config.yaml
activation: "swiglu"
init_std_down: 0.0
lr_head: 0.00498
warmup_steps: 578
doc_mask: true
MLP neurons of a small language model. Each row is named by its layer, matrix (gate and up: input weights) and neuron, and shows model dimensions 576-703. Each number is 50 + 15 x the weight over its row's rms, rounded and kept within 0 to 99. A neuron's up and down rows have the sign that makes its largest values positive.
After each neuron's rows, "fires in" lists the words (lower case) most often at its 100 highest values on Wikipedia text that the model never trained on.

L4.gate799:76 31 38 95 53 42 47 43 52 65 40 69 59 64 09 46 32 43 52 57 64 67 64 23 58 43 59 41 65 64 28 30 76 59 45 26 64 59 46 17 33 51 59 36 65 64 61 36 33 43 57 62 32 55 35 52 60 21 83 58 41 26 84 36 43 54 64 29 37 27 39 72 60 66 48 54 21 52 59 21 60 45 04 35 57 62 16 33 66 55 62 65 53 38 62 28 62 57 46 15 29 57 52 26 59 50 82 52 50 75 56 46 60 78 54 49 46 48 43 56 50 76 57 42 64 69 37 35
L4.up799:31 65 39 44 35 27 56 51 48 08 60 31 45 42 37 71 68 31 30 55 66 23 39 41 40 38 47 70 82 57 35 57 28 55 20 52 47 38 30 34 74 66 48 40 63 56 60 66 65 40 72 46 15 68 40 49 49 12 25 44 46 48 60 54 44 26 56 51 51 42 23 57 43 50 61 52 60 76 37 49 57 42 66 45 75 51 37 67 31 48 64 50 63 57 64 32 53 36 24 81 35 48 62 57 55 62 45 58 55 14 35 46 56 52 57 49 47 62 32 37 22 61 60 18 56 40 33 77
fires in: "north", "south", "new"

L4.gate369:56 38 60 64 45 35 66 19 68 77 60 60 63 47 29 27 32 60 52 49 37 62 47 15 59 55 82 63 44 25 45 26 55 56 68 14 31 71 38 43 31 56 37 55 68 35 83 47 42 64 27 30 73 52 48 58 69 56 77 61 35 86 56 62 25 72 59 49 56 39 23 47 49 41 70 41 31 52 59 44 65 59 65 41 99 60 57 41 32 43 50 44 73 69 32 33 69 41 64 41 63 24 63 73 61 65 00 53 54 72 77 74 28 28 50 93 67 65 54 58 44 48 51 44 35 32 36 52
L4.up369:72 51 44 40 46 43 80 59 57 21 47 58 42 52 66 68 65 42 56 64 17 67 80 49 29 44 60 32 79 39 33 46 50 38 54 45 44 38 53 55 51 32 37 50 68 51 45 40 71 55 23 74 60 57 58 58 42 53 39 47 60 69 74 17 67 68 62 27 46 48 70 40 62 48 51 42 51 30 61 41 59 57 54 33 60 29 58 32 39 46 51 51 46 23 50 38 53 38 89 71 37 29 20 20 78 51 34 85 30 29 23 35 55 38 74 37 59 34 78 51 63 46 63 48 72 23 49 31
fires in: "more", "most", "3"

L4.gate900:58 64 58 73 67 36 36 53 38 47 49 60 48 56 27 40 64 48 40 79 39 42 57 42 51 49 39 56 52 74 67 47 57 74 57 66 52 65 52 49 41 66 60 32 52 49 60 45 56 67 52 54 53 33 90 33 77 57 61 31 38 21 58 37 48 32 53 61 71 56 23 63 60 48 72 49 50 71 37 42 50 73 41 43 64 48 56 67 41 92 38 82 61 67 37 28 37 42 63 21 22 71 62 65 56 69 63 56 20 53 54 37 53 59 58 56 59 52 38 60 33 63 52 41 21 60 45 72
L4.up900:74 15 54 34 55 41 53 40 48 38 30 39 48 57 43 40 41 60 35 30 57 16 64 40 42 84 72 52 52 83 52 49 77 62 49 67 80 46 49 61 50 83 58 88 67 44 53 49 45 21 28 56 54 18 62 49 39 50 46 57 67 29 67 42 53 58 60 61 74 46 67 51 41 58 30 64 54 74 37 83 54 55 54 39 68 41 32 49 07 57 43 38 45 43 60 67 51 36 36 66 51 53 39 65 59 54 27 21 48 51 63 58 43 47 48 36 37 71 18 49 41 39 21 45 34 36 46 69
fires in: "took", "held", "take", "taken", "brought", "taking"

L4.gate1363:49 77 66 43 51 26 69 28 56 28 41 37 46 57 47 71 56 61 35 52 57 52 57 33 35 58 72 52 41 25 53 52 56 62 57 72 48 37 43 36 47 48 62 51 69 54 55 33 49 31 43 91 68 41 47 50 71 45 72 45 39 47 70 62 47 40 55 43 61 62 46 73 51 85 58 79 64 24 61 59 42 41 67 26 51 48 71 51 51 38 60 55 32 30 56 55 57 50 71 47 25 56 69 48 38 60 44 53 25 57 38 40 43 28 51 61 37 37 39 35 27 54 82 45 67 57 53 43
L4.up1363:56 59 69 48 51 39 70 71 70 33 64 59 27 59 75 63 32 56 15 66 81 21 44 57 49 30 76 70 45 67 67 58 56 58 42 59 61 28 49 60 46 38 48 81 38 44 69 69 63 49 63 34 43 52 38 57 32 56 52 36 59 55 48 45 43 69 39 45 39 46 70 64 43 72 56 68 57 64 45 38 37 51 57 33 64 32 35 32 37 37 59 51 46 47 44 56 27 55 17 70 72 65 54 47 66 07 41 61 11 34 37 51 48 51 70 31 50 68 35 16 52 66 74 81 61 32 68 82
fires in: "was", "is", "be", "are", "been", "were"

L4.gate1623:70 46 42 60 31 68 54 61 45 54 60 59 54 49 35 30 58 46 40 38 51 49 41 17 51 35 60 38 79 45 79 25 30 56 32 54 50 28 69 44 36 52 48 32 57 66 67 73 67 45 73 54 51 31 53 36 56 47 35 57 32 43 38 51 38 56 68 38 36 40 38 52 19 59 48 66 49 59 60 36 60 47 38 58 43 32 52 40 39 73 72 54 54 47 42 48 62 34 42 40 61 71 67 38 37 75 45 48 44 79 48 47 45 51 12 64 45 37 44 22 34 50 53 54 68 57 35 58
L4.up1623:46 54 34 59 59 50 73 44 10 38 39 53 59 64 30 56 47 39 47 57 28 56 46 44 55 44 59 42 59 55 67 50 41 37 32 70 50 55 71 28 24 88 51 48 31 67 36 49 26 73 51 49 46 39 63 57 50 59 58 59 47 63 63 61 61 62 57 68 30 66 30 79 41 47 18 32 38 71 39 66 40 25 43 42 34 45 22 38 51 50 77 20 49 55 39 26 52 25 48 56 54 53 37 57 47 62 36 29 33 59 37 61 33 62 26 49 56 28 58 54 31 63 63 45 34 41 43 46
fires in: "new"

L4.gate2069:39 47 45 53 34 38 47 16 55 57 53 53 43 55 24 45 81 41 58 42 45 68 38 72 52 27 46 19 45 41 80 34 29 52 65 45 54 27 42 80 60 51 64 65 75 55 28 52 47 33 45 41 71 71 56 49 58 22 58 73 47 85 53 24 25 44 65 61 79 41 45 27 30 65 50 58 56 55 47 34 44 43 45 62 39 54 28 32 58 41 37 48 33 60 47 18 31 46 49 31 53 66 66 38 44 32 48 52 47 57 48 70 64 57 28 74 48 47 75 18 84 43 53 50 73 60 37 72
L4.up2069:61 53 36 24 67 43 56 68 76 36 61 35 54 77 44 15 48 43 34 38 38 34 37 84 56 62 31 21 63 57 26 61 04 43 55 53 63 44 63 51 46 51 78 62 55 42 45 57 60 68 50 84 57 69 63 51 61 58 38 66 47 42 63 49 49 52 43 50 33 42 38 50 74 55 84 28 37 45 48 43 71 44 38 49 60 39 66 55 22 46 24 46 28 54 26 33 38 59 52 64 77 47 55 66 55 24 71 34 62 47 69 53 46 66 42 53 65 79 71 46 60 66 48 43 59 66 45 50
fires in: "such", "more", "so", "how", "as"

L4.gate1701:58 61 37 64 48 58 93 48 50 40 65 62 38 66 24 56 43 75 38 32 25 30 69 71 79 57 57 31 39 49 53 33 28 60 54 65 65 52 44 58 51 51 64 15 45 39 57 15 64 15 52 16 45 49 39 49 50 63 52 68 62 56 60 24 63 46 51 55 38 48 51 70 71 23 33 44 70 39 78 65 35 36 66 56 75 54 52 46 26 43 34 46 65 63 27 60 54 65 67 29 47 38 68 59 79 80 82 55 36 74 61 52 56 52 34 69 32 53 50 40 37 43 62 47 34 58 52 46
L4.up1701:62 61 33 54 48 38 43 44 85 30 49 23 52 45 63 77 59 57 18 14 33 45 42 72 49 57 68 42 46 70 45 14 52 55 57 60 72 69 40 42 45 41 50 29 66 41 55 74 53 22 18 69 63 50 35 51 45 30 53 59 39 33 57 53 65 40 41 51 35 53 55 64 48 56 58 64 08 57 71 63 27 51 61 35 50 62 43 47 45 31 34 42 57 64 50 68 56 42 52 35 36 61 59 64 49 32 36 45 44 43 64 41 23 58 40 48 26 79 36 37 57 41 55 43 24 49 32 43
fires in: "0", "1", "3", "home", "2", "rbis"

L4.gate2694:47 72 54 47 43 49 61 73 56 62 23 47 79 51 67 59 80 34 41 52 32 77 57 38 73 44 58 71 42 34 53 23 51 35 27 50 26 50 49 50 35 32 58 63 75 56 51 54 70 41 70 55 58 39 53 44 56 55 42 36 32 65 45 74 40 55 56 62 53 44 81 46 67 38 72 69 51 43 67 49 62 32 73 38 59 34 52 38 29 38 30 14 56 45 43 18 64 39 74 56 58 37 38 59 68 49 32 34 41 47 31 13 59 65 58 73 59 37 52 36 45 91 74 32 41 21 57 61
L4.up2694:55 39 47 46 31 18 74 33 69 51 51 65 38 32 56 69 46 37 46 41 33 49 63 74 67 44 34 38 34 37 41 44 43 25 39 53 50 47 49 87 48 30 49 39 55 00 62 40 56 40 48 40 59 45 43 47 81 62 61 37 56 44 63 34 60 74 46 46 53 49 62 43 59 71 66 61 65 54 41 40 38 60 61 81 73 38 27 34 39 53 47 45 30 25 31 71 41 62 65 60 38 73 34 67 68 46 25 36 28 74 32 47 33 33 69 79 23 48 58 75 59 73 36 51 64 30 64 59
fires in: "one", "several", "two", "a", "some"

L4.gate1461:56 44 65 48 53 69 76 42 83 61 48 31 31 38 61 76 94 61 62 41 30 63 47 59 56 76 47 45 57 56 61 24 33 44 11 75 48 35 54 33 38 60 32 55 63 68 67 66 35 45 49 37 60 66 19 31 47 65 51 67 41 55 49 57 49 49 30 26 48 39 53 78 64 56 77 49 27 37 65 19 71 71 67 50 51 57 64 53 53 60 35 35 48 28 47 54 74 50 60 67 57 63 32 41 54 57 58 38 39 23 35 56 63 01 42 52 34 58 51 66 54 22 50 43 43 64 17 54
L4.up1461:68 61 55 48 50 39 38 26 51 84 44 55 30 60 60 33 72 61 38 36 49 43 40 62 59 29 27 42 61 40 51 30 56 37 49 35 49 68 56 64 21 59 63 39 35 39 57 63 61 31 56 36 63 80 60 49 58 43 99 53 56 66 51 35 24 52 59 52 23 35 29 18 58 68 58 52 48 52 39 28 56 39 64 41 59 40 49 58 57 48 55 59 42 59 49 60 73 44 86 60 57 67 44 70 46 64 41 83 36 65 44 53 45 43 79 49 19 33 55 46 62 57 32 81 27 60 77 63
fires in: "and", "one", "are", "two", "several", "three"

L4.gate2511:66 74 38 48 39 14 42 52 38 49 68 56 62 81 30 46 60 17 42 77 43 68 41 53 51 74 74 33 34 44 29 39 60 62 26 36 46 94 35 42 37 30 30 58 46 66 57 37 39 55 40 58 45 77 56 34 38 37 76 50 58 50 31 33 28 75 43 74 68 54 41 38 81 20 25 53 57 58 41 64 69 42 65 72 44 42 27 58 63 34 61 74 66 36 62 90 26 62 70 30 36 49 80 73 42 36 38 49 36 59 60 65 58 49 74 68 64 51 18 64 57 34 35 55 46 46 43 56
L4.up2511:41 49 17 58 52 76 57 41 64 42 23 43 68 33 54 29 71 57 49 45 70 40 70 34 41 28 60 48 76 49 45 63 39 39 57 71 32 46 37 55 57 41 51 66 49 36 61 41 52 61 47 34 21 48 62 42 49 38 72 49 53 38 59 76 61 53 54 28 71 66 48 49 42 71 59 56 71 52 27 09 31 59 53 13 35 34 47 46 63 43 38 69 49 57 42 26 54 68 42 67 51 67 36 33 42 51 26 23 59 69 06 74 32 56 44 40 13 70 30 45 62 51 51 53 76 68 64 57
fires in: "racing", "are", "is", "air", "motorsports", "school"

L4.gate70:29 44 37 35 27 52 51 39 24 37 47 46 49 37 47 55 38 67 25 47 49 68 47 43 58 72 53 21 59 47 58 54 71 55 25 36 69 47 69 67 35 37 56 43 53 25 61 39 58 21 78 34 43 54 48 90 39 37 67 29 57 71 43 47 30 66 58 46 44 47 57 67 49 52 13 32 44 48 53 47 60 48 20 54 32 25 49 57 52 34 55 69 69 50 37 20 47 14 47 32 53 49 43 59 63 50 23 47 62 38 66 39 56 72 70 62 44 46 66 32 58 38 29 68 41 43 43 43
L4.up70:61 63 63 69 38 55 42 63 18 59 41 47 59 48 66 27 71 31 36 32 09 63 77 53 61 47 48 30 20 66 50 03 66 68 76 45 52 38 32 67 51 36 72 63 45 42 60 58 49 63 30 46 33 51 61 41 59 34 44 44 65 35 47 56 49 31 31 39 63 45 49 28 49 65 67 52 32 45 59 30 74 53 33 47 56 39 30 76 56 44 34 61 12 39 78 46 38 36 55 38 39 58 29 80 44 38 56 49 30 42 61 39 59 52 53 68 49 40 48 43 61 68 63 39 23 83 53 39
fires in: "s", "the"

L4.gate2090:19 51 57 58 42 66 56 43 60 73 64 56 34 50 56 49 58 27 42 24 49 71 48 38 53 47 90 55 46 52 61 50 36 73 26 69 40 56 29 38 54 49 83 39 40 70 66 34 57 59 70 53 60 76 24 21 53 99 58 53 56 55 56 54 35 39 58 57 43 35 23 39 75 37 72 65 42 35 56 56 56 43 46 48 58 51 51 48 36 50 63 66 62 53 23 73 74 26 49 48 44 53 39 54 14 83 19 61 57 58 47 28 23 32 58 83 47 50 38 63 53 38 38 31 64 29 31 56
L4.up2090:46 49 46 56 79 60 55 60 68 55 74 64 29 72 43 70 68 33 71 28 46 39 64 53 42 33 29 51 57 45 20 54 60 45 60 75 60 68 44 46 32 60 54 57 55 59 26 65 36 87 49 95 42 41 39 47 29 48 65 64 57 75 23 45 44 66 78 80 50 39 39 50 73 55 55 65 65 45 66 53 37 35 49 59 40 33 69 50 44 17 43 43 59 59 43 57 58 47 42 29 35 57 29 57 28 67 19 35 74 25 36 76 26 71 35 46 51 31 43 42 40 54 50 59 62 41 58 39
fires in: "all", "among", "most", "out"